MLP neurons of a small language model. Each row is named by its layer, matrix (up: input weights) and neuron, and shows model dimensions 16-111. Each number is 500 + 40 x the weight over its row's rms, rounded and kept within 0 to 999. Numbers have three digits each.
After each neuron's rows, "fires after" lists the tokens most often just before its 100 highest values on Wikipedia text that the model never trained on.

L4.up173:540523448469467429485471506520484402444508481507420453588503494493541482529492500550506520534533470560456523528514535516529497486596504513486491469517429489517489523630469470456490525481446442462535490480529519516488453465444496537537499546478485493532494555494473470485470467506506454540
fires after: "q", " (", ".", "i", "{", " k"

L7.up171:459522502461433476463402517489516546550504505422454498490444513523572478491477549514519465494484567503488495517479526496500499529491488527476474493519469415484475491522528514498548549529499609541489502501510482575582538519497444455535511479546586467531493541507546411418459528409530439469
fires after: " b", " tr", " ro", " \"", " s", " r"

L4.up502:533533501474473445447481515481565516445459471511487422503497473504514495615529490543483484527587509576420499550525511466554461539516518514503507469508456516487466508597542440473498527541495521514513473483527526489485470516542555613546519477459435538567446532483460530461520494440539504461
fires after: "′", ".", "3", "{", "°", "5"

L8.up0:555520444451411456478525498568549508522495499498461524504515512509407544537514528532507482496546494477479506498482506488530499459547461487452456500502469457474502454554495499519449426539507418511579475486598458518515499513456534474507477468571484512526543483499469555460513497522516507460
fires after: " G", " S", " R", "S", " s", " K"

L4.up582:529474502485458495434565473445476482511449507531548473532514570442451468531502459585541527481566510534545500507474537477468497498564568601556481488498480396515473558497519475436495511535491457469522452540533517571492554460485523480531482558514511496509542439517497496519464445544557499518
fires after: " M", " F", " R", "e", "f"

L5.up213:540552424463499429569416583428513531505500451447422499499509478507508557557477549546558510559515520482482478564503530493502517487533487523504399442500483551494507489583494469455521458435542540519503475465523515488466463509452508550505503535450474493569462497464432545530509472408508460495
fires after: "-", "2", "\n\n", " (", "\n", "{"

L7.up594:468531399474419488458579467479583483458448480486569482491483542442487487520501445558499518469478484467444455519457533408472452491532534520481494482491522441491427536622488468436507513527553526487517417529524445557589491514530585463511484541550501535554503437436525441526524528550479510527
fires after: " R", " M", "-", " B"

L8.up633:472551540498428482425447426438492493506500504434564463401479530507508521529477562543489495470497509520484541497516494503527504495482495564544494453534493462526522553518515435429581525384561519510476444396502528486506473624461491568499468491486494536555506443523543509510490486493526478466
fires after: " ", "|", "–", "\n"

L8.up104:524543476446499501527531434471491491526481506504427586520480489531483514520544506437544536472516543428508524486501519500458494500491602617559452518423548461485458572473466492489533452541484477483486507427496458565526539552525486572480477570510500583517587465469455509474555491504520481437
fires after: "est", " le", " Le", " app", "st", " C"

L4.up44:514504461517461466498470468473459453453505456527462440579498527468491462538462466534452458527504486558493495528493505526537493480538475521504433524507470560481495508571548497481502509423548549562496519474475486474488453555460543530458457537490513496524482459573500532448475499444520449517
fires after: " (", " ", "-", "T", ".", " U"

L7.up28:569488462460482512522447456476508436546514510540539528525510499444560498511507487490531463515518528505470539480506500490495461546495435502455433524515464519484458549538593529550510508587455457541463502479664493485526540530526491487546490520610532496515535493451508545424530453458488498481
fires after: " S", "em", " s"

L7.up608:466565528451388485524543524485527487511378556539480472497471493477474520532497546506518474523539459513447543520512547467483459493485485541539482525532503517462483475572493503498484492520489457466510468455580508543569469512459457476574505462540494555555563514513507501469457475545547483530
fires after: " G", " St", " B", " L", " R", " F"

L8.up116:489429540477491529516473516546520533492490528548487473456532471493456529503427485559522467499483547474507525550500553434467474422508501544431470496499531513561528538475470535579494498532508507523538458429553462582569507510503495593497498410482453436521602496557509463434568507500547464487
fires after: "in", "p", "v", " P", " v", " p"

L7.up494:491638500425464519566444489488468518438457522460489516515582501468481485542457540512491463510482470528481503500524558510489512497473484496465534483530484531508481533509607446502496503410515454546524500539589491469519567560538507473494489510489542488518468523519463477401493506410567455533
fires after: " s", " T", " S", " t", " f", "our"

L8.up79:563580495446509443548386495468549538502471541443487466548447512505437471534539590586534507562532514535528476528503552491417471501531457497487502456499489453477512488550547571462480498518505509493517484482502496536508482509500470398514490463488525465522501549509469480515460477526486499406
fires after: " s", "ot", " b", ",", " h", " T"

L4.up5:510583481424481471506458445541424593522519533561466563440532490485562456527557512520532503468506513506506550528550512489521519525492437527466524419543417457435467523520522586511526470563589597514448550495564476461529554444452544543510511497581512460509494517522534418447485518462540533502
fires after: " n", " res", " app", " sh", " p"

L8.up452:492519552451436515411510443480459502431437524617467587560459497461401545509503545566549527502536512528441542521516488471498445406570529586501487477483478519531445548527528480514488526529523505512507474524543540539496482493443445513497494470494495580501536496506502534438478462500520540412
fires after: " G", " c", " V", " C", " J", " K"

L8.up291:507485493540495527464542461487481530556541534505519524506499500513447552491481538555479484498583533428480485432526574583483511428501481531514489477447511424560507520447465476482484508542498568501538481493587491555523475647488594519466427510475422532530514484542482529462509464529481530504
fires after: " A", "c", "le", " a", "he", "it"

L8.up408:493545485506557495468531521490432489473507523510465596500545479526516517507490497550520460514513556601418490441515514547479458434538567537536434451451513496471457526507543454518504377461493444495508534529514515527471557483462487442550484531533552492545554520560489433470532470496493509483
fires after: "0", "7", "00", "5", "6", "1"

L4.up247:462540526420472499475524512456494386527473519539543552483483523524432537492437517554534485503477586448562498546552500498432484484433554561557449588477476476505446492584575456550527486537518461516461472497552418492493503560477489413527466498532539492450490503501585508477462474452519429477
fires after: " S", " D", " A", " M", " R", " C"

L4.up581:521482481415489467574497457440463441461446569450490473515490521525532529494502462506541479491510434475449508544502449462484507410576501512519504509515379454498516500557513519487500523475425519492488508469517549509439469519447458458521457498505503515531480534510534485501497485420524471507
fires after: " (", " f", " k", " un", " c", " re"

L8.up504:456497481495514520438567540474509396496515484556513551520449522465443489520495504537518501526490579473478495510481553556461492539511529586558414547530484445508431607529515442505506505485492507514535493499557464433527509586477547466488436478502488514485479439489545511473414454501553571468
fires after: " U", " A", " M", " O", " R"

L5.up225:466630513498468462482405494445500586532510490503458514414482445497513467565517508511535457523509478532486506546548458433517509491572441525437567401484467515511545506448498538480500548462606573584443511528492444516498563467554555497585479544493475484571452435517493489418458456518516458524
fires after: "\n", "′", "-", "ist", "a", "^"

L8.up205:526490496522416544501476487425507440438490509453423543537525416423485446528532566505532458494487482553545540478529496422503437449584489526466564469502494464448435521468521505483535495540484494556497531431536458518559514527510454492538533554567538454530497464472523501368446543486501421539
fires after: " s", "y", "a", " res", "im"

L7.up274:498516516458452460534520507509514455540409551491508489526550577454494575506494560545490518535531438546454535441589473547425504558499454567507424488594515528559462471574489428546456427506522419533557484500547502530536479514453452544555482466501536541479521494505512521514426485481497529497
fires after: " J", " v", " K", " G", " H", " h"

L8.up301:479576433441468465519498505529511494459466480479449558521516508518523447526496498502514460505535545510397451485557531553499519516483484492485478458553488550531472514479514422636518513508463525524538487487601425444535544542475497482520484532535506544593461481548543493490554437468533450490
fires after: " s", " d", " S", " t"

L8.up40:519528472494520496471560481519536467527493488522518402538492408463438515522474572542535494524516522515567461550589515466540540559537524626481471488537529477543552553476499423458466561482523505441482484520576465566540510452476479512533465503526572531539399424477473514477483449526563480510
fires after: " United", "e", " ", "re", "19", "4"

L8.up476:429506495455505469488509444525588556542495522500511449436542479476480471523472496525533516471494535469540515511458451430443499504541435521482515454487517451518539471530525507579495535571543557584472494434570453534512426546509560630489462433572462499522444491500537513458470483419568554512
fires after: "v", " in", " v", " of", " at", " ad"

L7.up166:547561457413437489526582496423499406449455491516507539488548505541473497519431507601475478500523498569499511511492543482514513467497465510574455512488459459477478535560495413560461440510503474504544490405539501504468469551481612467510487492530445497546524574499425521427533549452575534502
fires after: " K", " J", " M", " S"

L7.up455:530549488493430488562396498549511486456506512459454552530528509447458478548488503490542522513507476476506497435513465495529458469541469575454538463513407526436475529510547557483461506457485498559437525454521494499525548523552483477451480507470536500536503458477443528411485443569523431496
fires after: " s", " t", "ch", "ans"

L5.up271:501499465475509461403535476511496481559445469478501489516538514486512447508531563549466500508524562542454493466476511498480500527507477576510464468542468476481516488482442533436510546458497584578416489444552481529502504574510541500501436526468433510516565488542503538527481444530483486488
fires after: "|", " In", "-", "In", "uary"

L8.up189:525524490516525492483542471493483516532459492466440431537454453518570499531527505525502527481471466515438436473517566446526517450544585547581515455468423525500500492503459503465478474443476446435472500511623505610558549571510587541461459604519489533541493444493511454495517472506512506525
fires after: "ro", "b", " de", " o", " b", "re"

L4.up480:488587550467495476528440575440477451456512519488553461528517515497526468527482539580547491527451504505526442468489481492509485530518469547447461529508478527513506510595524457537497488445558548554452513522486487512462511523468537516519491502451500491555460513490499547434464446444531467474
fires after: "-", " (", "T", " =\n\n", ":"

L4.up25:475492498358516495508560553494499453422529430452409504550501527515453449529502520519467506514458470524534456511432479490443517465545549517512472522519417474483397493591546493544508541410539578608455488459546491503493463512477445561487431528563531483500494514489535463454472484470516504510
fires after: " |", " ", ";"

L7.up98:507534429441547467459490556538481543523506504449467453426513528552513487518457491518495474485493515473525459413457573467468484471511533532535511531582452476597478481534446502490516404389470501506501502464561462554508574567490543473489405570537506572565531478504498450485503521497511440553
fires after: " b", "ro", " e", "b"

L7.up245:457469575478514544443480518458516454500500548609509488450489549492564517518504533517484515485503503512534563476489541556429433491470449452486528506520472484531457531619486491539525448513502562529448514472523456527497486542541582539507522528550443506517499522442553508417555537510548508548
fires after: " M", "em", " m", "om", "m", "M"

L4.up478:475524549500454502482456495437487531452516486518521497424521445520440504579511473530465447530513556503477527468515506478505470481596485546517488453536518511544568570490488496436476458410579482517483486461491461525453539567505582492514455540484462540538547454499477549455471462465497536432
fires after: "|", "\n", "2", "1", "3"

L8.up577:557510530415472498516507522522508536491470494555510504467504520491453478509436471584496459474463580584513481569473473390504448479559491542425421517514444426437479539496512513574541530539575510496520465437509466544478465488515502464545472446512442541524528551487552415501557517454577521474
fires after: " J", "r", " V", " v", "in", " P"

L7.up56:469495489501505536455557624479470446466468500461513478486558517464506517534500473483521458495546428557490447480512503468532548489528496546528477466465475517559517548489547508520475535416438447489501495453550474526559446531499544566446426529548497541521493421464472492451455488519488539570
fires after: " o", " al", " the", " Re", " de", " re"

L8.up614:480517446515549462538420458458483542477435498545409513511552449469476450624559529530465452470532515567447441489523502456547503472580537517494555406433454535527514558451534471494469526448518481533490529468488527513470473536553530525504532535442473497598448507548472489511507470426510511518
fires after: ".", "^", "′", "m", "7"

L5.up606:519539514593454471491391486542482540523529499504540521513497487474549560518517536523545437534581402533464522436531469492564462431508472523448493471472493523469537514475463501456523528515506475466540539486483507541530537462571635502479554512525450515502461488473524484520535500524513465525
fires after: "5", "7", "6", "8", "9", " play"

L5.up290:462563451532444473483455519524519476535493505491516442619509509498496459511512540573473541523503460509421523532534535522569499467538496480538526498486527500503519492586492474529461505501502467571554509476487490508490552474550617444518538539488524458552501561529451478525427482404507534566
fires after: " (", " is", ")", ".", "{", "9"

L8.up272:522528447504406440503559438472588475472479503520545521528482531470525477499553563535506499486581566544411548461487595529503458537470389510539465528508486485508451573564430477562506494509527503475526525475600489508495494534550579450513467472549464499543524449457478479534529522508511559511
fires after: " R", " M", " C", " A"

L8.up88:555563466507470511466448476408521438483488490473499486523525498501468477527500541513449484488533456479477542540511517451535416505526512477551533562598472540494456520518509455440454488509462529504497538448543449544462459515504489560523510502552484515573561538449466498439494468461554437498
fires after: " m", " M", "S", " |", " S"

L8.up424:542465562519482492515485478468521554517530492526565476396506450459539526502513464561453485484519564449521567564429492524486472493534457534496521500509417495551447502471484513434526522471522589514419519539561474526476498559557559575515560529519407466492466474486591532501504487445507555554
fires after: "ep", "m", "p", "v", "ir", "em"

L7.up205:487537482491475502478475446467499478550493531483539542523498507491538474479467576501582497511490414387537463525494549582446520468431521555495478443484447461509521479491532472492563492544515553533586469509560466506539467542521607570478489492497525485523501509530555525494527426458567479602
fires after: " a", " A", " J", " O", " o"

L8.up545:496521507447481434458420563479527546478468489469489458476544562532570519511466477517523496488492534475510532485571492538484502505536479521577518490574462512549526535469516518458553453423550582441547528551619503491565481489483493430523540521546499547464518539472432422490517547488540490621
fires after: " l", " b", "f", " t", " f", " e"

L8.up193:445439496485509521463486454453516521553529514540486515449550502471516372528457515507457391469573514520446476496551510479482500491468426521469534459522522512566463503476495458534498522548469544576495509472537480484465479507444586610498508456524492484528500499530616458512530527481554551468
fires after: "v", "m", "p", "ep", "ar", " ch"

L5.up541:463520477514453521402530431413536486490433477484522515416572547520515457535516519539460489503507549481462485487553501462536508502521481558501476531492512469515545514520528492488542473445563561478530494497513459538410471532496592514531488527453435481564465427506563545515417445418525501472
fires after: "-", "|", " ", "\n", " In", " E"

L8.up530:533581535510410516546546474500506475460443591445488557552500462480446546502515549511542514496553458553473520479573490511551535472515516518484479483511444458527516476504568472514465490513523467518487540509562500592541486508445571514475434444597518472539464490549424489451453491467515481466
fires after: " G", " T", " S", " t", " the", " s"

L7.up199:494470541435458442453532479518511545471494501462421450460583540501543433533524563502519393483512538528508565539547464393485449492528451528481448481462579472502434591513508535491529476547588512507517481479515421496551496506524537573553543527559430485486499426476524421503497538480539546522
fires after: "v", "m", " res", " v", "p", " comp"

L7.up431:465558461414510465523501550493555523466563490493454489493447461519480541513465600510500486503560490443450487506459490491453457502494453560500520493530496511502391535557555438525492510393456524579468505456520428496540526507532580501470507530511504495564498534435545520410510516446512437455
fires after: " s", " p", "-", " t", "+"

L8.up283:459572517431480449453462511505594495519455518502472522511515550456517462518503530532558505524564578540442553487575502452505436555513553536553511483513579485553441528548518464498532494509544520524488529438626512541516531509567547511530461537534448500500502484503465439493522496448572528457
fires after: " v", " V", "v", "c", "ict"

L7.up150:504509510401445506517520505499484479486440531503526555480540556502485532535515486516587419498489533476435519509488485380555513442566468572503449486506433470531432570509523476578508502536480513519472505465516451506494512506517539494557499501595485498543469483542498453466508504504576545524
fires after: " M", " v", " m", " ch", " J", " V"

L8.up51:491551512525500495496443592470551551562497553493485524483511536404446435487513501586529562509521470451461507494505463465530439467603390489501517493495494504459484499522493535463506475450552491554440470414466581470486530463501509559463507507548419523485516439503527506455499565483446566432
fires after: " al", " bec", " was", " per", " is", "un"

L7.up21:530528518525524498466463480394567490472513522479510538491431439478482467520488516530586493511550497523450478486491567469528416523543534618497524391529463387474409609488532543499538551507549553518499521518479497501553499477516460556516485552539497479512489513515537386447478478502530529461
fires after: " c", " p", " ev", " sc", " cont"

L5.up544:501493491540504480508379565476503528567507499490440529514480488485522434498469499519505530524467549494543504511537572487519497514565451528501464491504520479535521488519469451525505450439545586574450502520473469466569448541525484566490483573518480482526447486488520490456446468426519441436
fires after: "==", "\n", "\n\n", " =\n\n", "===", ")\n\n"

L8.up64:428569447535524522455492424572502557504442509547456589539404545500485492511519569584535555531531509543490583472485483475497504428478485537570467487451460400475489562490474511516484503472489553504513501501506559520517558515501494549454451559506472508538485406550519486486529536453511492418
fires after: " c", " C", "C", " ch", "o", "ic"

L7.up75:525473543423484521477510509507577505504467464533488452488566544429534477543492476545509447505571501448509506535478558529428472514487482529512436527483470400531416550563548486529481509539514493533516480496553462465517485581511527560454561499537459536485454471496474518514484498490558594501
fires after: " V", " v", "v", " M", " J", "ep"

L8.up536:426526580431452455571509475500538505507424541565475517455493490559509496507441532526553453491493508500471509480581437407480497483518498560490490455536484409541526514515511481562495489500497515530525478393530483581512435539530440508535409484470491468494470462523572448424525487427557510510
fires after: " P", " c", " V", " v", "P", "p"

L8.up6:529498499501473465435529522553613489552524484647521458518498485462500496524489499599487497496549534490491491513568493548515465502446491513533519507483445440550477572489480434502467549473500508576573492506553501479553472479429513538500493506496464536573487452466539493476488505483556554496
fires after: ".", ",", " ", "19", " N", " C"

L7.up414:448506496495537491421551452430541495533518508493500554456474568537525514499529516496514535454583571424435476455472520495451501435501498519513525538454484455516467490506449429515525477466470544529481477492508468547482446552556509521457518512520455602518531517482528560511520537456549572525
fires after: " Ch", " E", "cc", "ar", " pr"

L7.up259:534551514393509454475553559465516453499536467494514523532454479505455520534450529625512538508582463509502445517504523528469525484486541544505534487538450448495470567524526499433465535502459552460528494484528473576481474459459562480458373515461463501532518561528419520501472527492550549498
fires after: " G", " B", " C", " K", " P", " T"

L7.up41:528522501482496478528396490455523522527528503490496523430552428469510483564477548497565425507474429464495562463460508469479406479562506536430554430554502493491498447488561567452528509452478580565490530494514458482541498478497544538538507568530532517522509513463533453454436505515550482581
fires after: " ex", "us", " per", " is", " be", "s"

L7.up96:485529492561448541544558503530526511474468561581571477565478474513454407487474497531531451509518516541530497561482530473532459506521504524430426541492515393486488535482460450473492474533578448457479485483576474498501520546537543492479567514563467534562485505504479458489534499567594568469
fires after: "in", " V", "i", "ak", "ev", "v"

L5.up45:515468513488480418490539479416573437560375501553498481539514518497514505507466604521475522515544492522461535474465591569472471469460437531501436486508464547533449486595498445486492523497517475525530479485569532557551466538495546460486561489541475535551553533489531477538504454480537604551
fires after: " K", " Sh", " M", " B", " G", " A"

L8.up337:495493491492508482518497537449566401502451492524517530454513491538525470536530460486561529496524612540492501491550455516500466530485488523455476520500547506600497549467495483529465512526512527518468530451518489485533490547496521614453436498562429558466427404485479558428502494510546582445
fires after: " v", "op", " Ind", "n", "art", " V"

L8.up552:503542526540404492536442491507539568535426523466533495467509520507564510514515539488565442491525480480527504544481488482469464454509433539420499455456449526514508457509455544564524524475523554551512493479569481493546501566527497606511470576599420470511436466485455475485472484541540482518
fires after: "p", " p", "n", "v", " v", "ff"

L8.up421:528498538471475520493445546500543529467488485537525466430469442518558513512533483513512441475512481604452437600471545532485511510508513462558529501541464452487571467538481541512480529459445417443481511418564529508524520458531509507512524477518438475512544490533544442426489443523671506493
fires after: " l", " m", " year", " ch", "id", "el"

L7.up546:560567565435451460531517529415502463514467492509539540498469530486427540535471528567544485510478549481467494536522546476469481545507454574579517469549421439503484542584586529561463542484560434514554452476609462490514427468514494449556458517500512483525499490500460507452485499440590530470
fires after: " P", " (", " T", " p", " D"

L5.up577:489458468485497464528541536537512420491562439526414556498473525488409435534472448480544530536467513508495482520454497487487481502661499512477491461533470509477388534513544538518488522471573493593468491443510479446466482528460434513524442527526525541480523450466511477466467498479503513447
fires after: " ", " |", ")", "S", ".", "C"

L7.up276:600505534419427480459537546496534439436494507548486576482497495504469502532455565547517454500481577552488516500496517449498449559485438557468411509509498437481404570516572490519499546527513501527515488427528533556493514500435534479520478481470516471532483564501471472503471515493537487441
fires after: " M", " P", " S", " A", " R", " Q"

L5.up279:517511499531490462504470535550618514488479473441492404557515511528531448529462518561522428547502527523481511545430483514562518468558563502436443514458488503560524492527446453484485528573458441467515486479461543518502518534503499545530587504446492487515451509493429486509521448475522514552
fires after: ".", "4", "9", "6", "8", "3"

L7.up447:488643496391463479459536519510487515449434540561515562492458514472445491508518529544498551469564548487472557533484552466518502550498526556529491467499449426433439551532516494475520502505525526531548525536528501542484554486446494526451503528526468485491497493499468490473525531561574530428
fires after: " p", " P", "ort"

L7.up16:528515521523513497497529449461588492455417560471490560454460521489495478511538593534470497463501479433493566506488519481431525480479490492485530530470466418490410545523495459506480441455447469531561522508473477494516480501543550560476485467523472496526509506505524491494509473438573550395
fires after: " ", " P", "f", " M", " cont"

L7.up460:482478567507479516472460534409574501554469566564409606431590506455510447526493570525534475519539466469466532426535447482486423472467416537485503488447465518525494520523508534494545431532562572510436544493529458504499440530513488594473514495567461473514482461507536513446500458508503506542
fires after: " al", " per", "m", "p", " cont"

L7.up599:532524474359499494489490482489486473487489524571513512494518488524495497483496510590494507481529510430452511551450543484492470468498468532538502522527517520521487568546585455467520532434494557560444502560592404505513500541546554478553458519542541506519531421550558478470478471440526475462
fires after: "-", " s", " a", " S", " A", " ("

L7.up536:486491453493483469416476512442505466481474589536438537539550471441507471572443563472490518510506531499496510448523566511472389542477429499472492477531527515437467521549587508432524465460517477535405523480552488533547521532544591491476471504583529506486500434499505512458411450552465573478
fires after: " s", " S", "S", " T", " t"

L4.up565:496470499422510489459500564505470494508473472535406499517494528504480488547504502526511427544509545572463526504454538509447521481644508555508458477456493492515445488506522524519492512471593549618489491487502478567516451541448518510510443529511511483504514518522425484468491468451505448448
fires after: " |", " ", ";", " |\n", "-", "\n\n"

L5.up314:482524544473519503456490552478488443498507481512475483491503527510459544527470500512450475505564580517533475405504501438507542440528496482549529514501497551445582528489424475417487512421503575543434496456491482504484481571501528470469389495475379531485536467514509507497485485472493451457
fires after: "|", "-", "\n"

L7.up395:490531460477473498508418436522543502469414514410500546471518484507462451520518470494483519532443480467476570489456504463499513525502530500493495572521456522491519479511515566501501503498488553492522504483508489500511546538534493549500483494495461551505532538549462434476531436502554507432
fires after: "f", " re", " cont", "ess", " be"

L5.up390:482443501511425506498609515511524442469535467483408478594482568492377419517495487534488501504471502555534450551457526524473557506586542524454450553494454493496424510553538515535490517484560455531464474477494479474485454550449457484493456552491532488515511522473489429429458526492516523444
fires after: "S", "C", " |", "A", "F", "T"

L8.up513:557504524434495402473502507586509551526515484477453524549496454412540490547561529528540473485515402437505583520485446437517501499549458544428530432534507527459476504537579529410485531534516472546504501466493467504482494454492576492487522506493495463487471487479489528448447533518512439498
fires after: " ", " s", " is", "s", "u", ":"

L8.up568:553507487466412493428561501384498456453455518537522536491492500539524511531531542553487505471503539513426473482455536481457482457519497585544471488529574471479418465568490447544525439471511511510564471515502487540470508529530498515582465502565478476514595476463545533448520522467562517489
fires after: " M", " P", " p"

L8.up38:520463523466490525495447476538517505558556526450550494493538495460513474527487517478525399487581490479487531478540430427470500541532567556512526467477513468460432547489568458495514496547474515534442472465548429508473566504560605599466479506556511533533490422497511558497534480496475513480
fires after: "p", " res", "pl", "v", "ro", "est"

L7.up327:480538544496453446510491549496468466514555516567521537562492533475556479480485567569539482528469571480554509491514455533460475487492462571566469542475486433450417558549520461526541506569518485474458493505600478432546515571485499480530413475562514499499518537500526519458440513497518493504
fires after: " V", " D", " St", " H", " S", " T"

L8.up146:489460527473487453498500434462537543502544561467491526493489492536449491516518475506431436469554616535466492405501502551425504532518488586503515508514547432495519560490576525448520496503508533464443549519521540593517430531535503466494498492494496548489510480543542514472498473446519576532
fires after: " a", "c", " A", "ol", "ec"

L8.up228:532535584494500511480419510480535500527472547494509557533587535430508517542476498458470477479496455497521572479587492507486477574451443473457415481542487492535498553549536575492498510482584469481492528529524429457573422474516522535466569466602455494489545500498515490440454463490515596460
fires after: " s", " cont", " S", "s", "og", "rit"

L7.up201:561551441529447455513427530473593453464521510468540558436557545505530482521515550508508434481547525452539460541488509527562510582468457505506482555603412453522445562501478516506523497460448452518534547444555430495537534523550479531498488468495461530485460503481556469439477474413589478479
fires after: "m", " Com", " M", "p", " m", "om"

L8.up387:502499476522473520529534469495482444456457498564502514580485426469452514494545461592468537517509486487484492449513460465521454406566533561464510510443460465519545479528563528550427499558550540463475507408547578565477444496449519472492456457459503453527533509517435414431505504510515578489
fires after: " K", " G", " g", " H", "G", "ak"

L4.up326:510488476459480500480557517475495422509453503472539530546482575517447489499495524595501535507476528505554525515457573519466445518479560503491430542495470420443441502594576470528515488525504433501487462488531483551545516555526489469391447476531510480471523528517563490471448471485539539550
fires after: " S", " K", " H", " G", " A", " B"

L8.up191:482518491449485513487499497488509570544484517563515483495554482481467488534461582586523468476513595501420441496492546502488468501524459534425551446446540531492514531514503426497502482433499550526497479499508446522550460480414531566438554507548452512541483469533533566503441485544549567519
fires after: "18", " Ph", " ch", " Ch", "h", "ar"

L4.up345:543539462523513470487461482544556516499467455530506516504469438504554522550555518541474458507584452527439526550466492464603447525512479541468504451541420503512456502460504466465483564486495555501472501461532445474518504537571581499495518511543413515560439505475459502461491493487527432551
fires after: "5", ".", "6", "7", "9", "4"

L7.up464:439541488492480452396601504453478572508473527495443527428499609503539463518546564507502472507557565535457513502507481503516547475490460482530471517458530501526460508504461488515469459442532525472464490460543508577479472507499480567496478525562480578564474502412468497489512460439517580522
fires after: " E", "cc", "ol", "g", "l", "ab"

L7.up328:538537489534438477522527447499537475408460502518456475548538435524517498541490516505524512479495538492534529503547481451560448506515461480452485462514480459475466582548490492425523517504476410478493524477536534517497437517506553449535561499443514493512442519476519465471445486468488493559
fires after: " S", "y", "e", "ra", "im", "°"

L5.up294:515488541399467436486493524461524515444485470515431480624511463507506496520506498575473498515523509530497519501473522493468460504504550563495446493495475510473439555588513484443546497487458526515517481457529485538499478492475480532460444528546533555553499557479469506430524461496590505490
fires after: " ", ";", "1", " |", "3"

L5.up574:489446501531526475504485532563481519483541461523512534503508507526448493563527470545505458551476443561484580423444471559504474455572567501476447470495524507544506579472491516474462476453506418402582540446482517579467496493504518486515511516465530517511514521485465483518500524564500578514
fires after: "8", "4", "0", "1", "2", "9"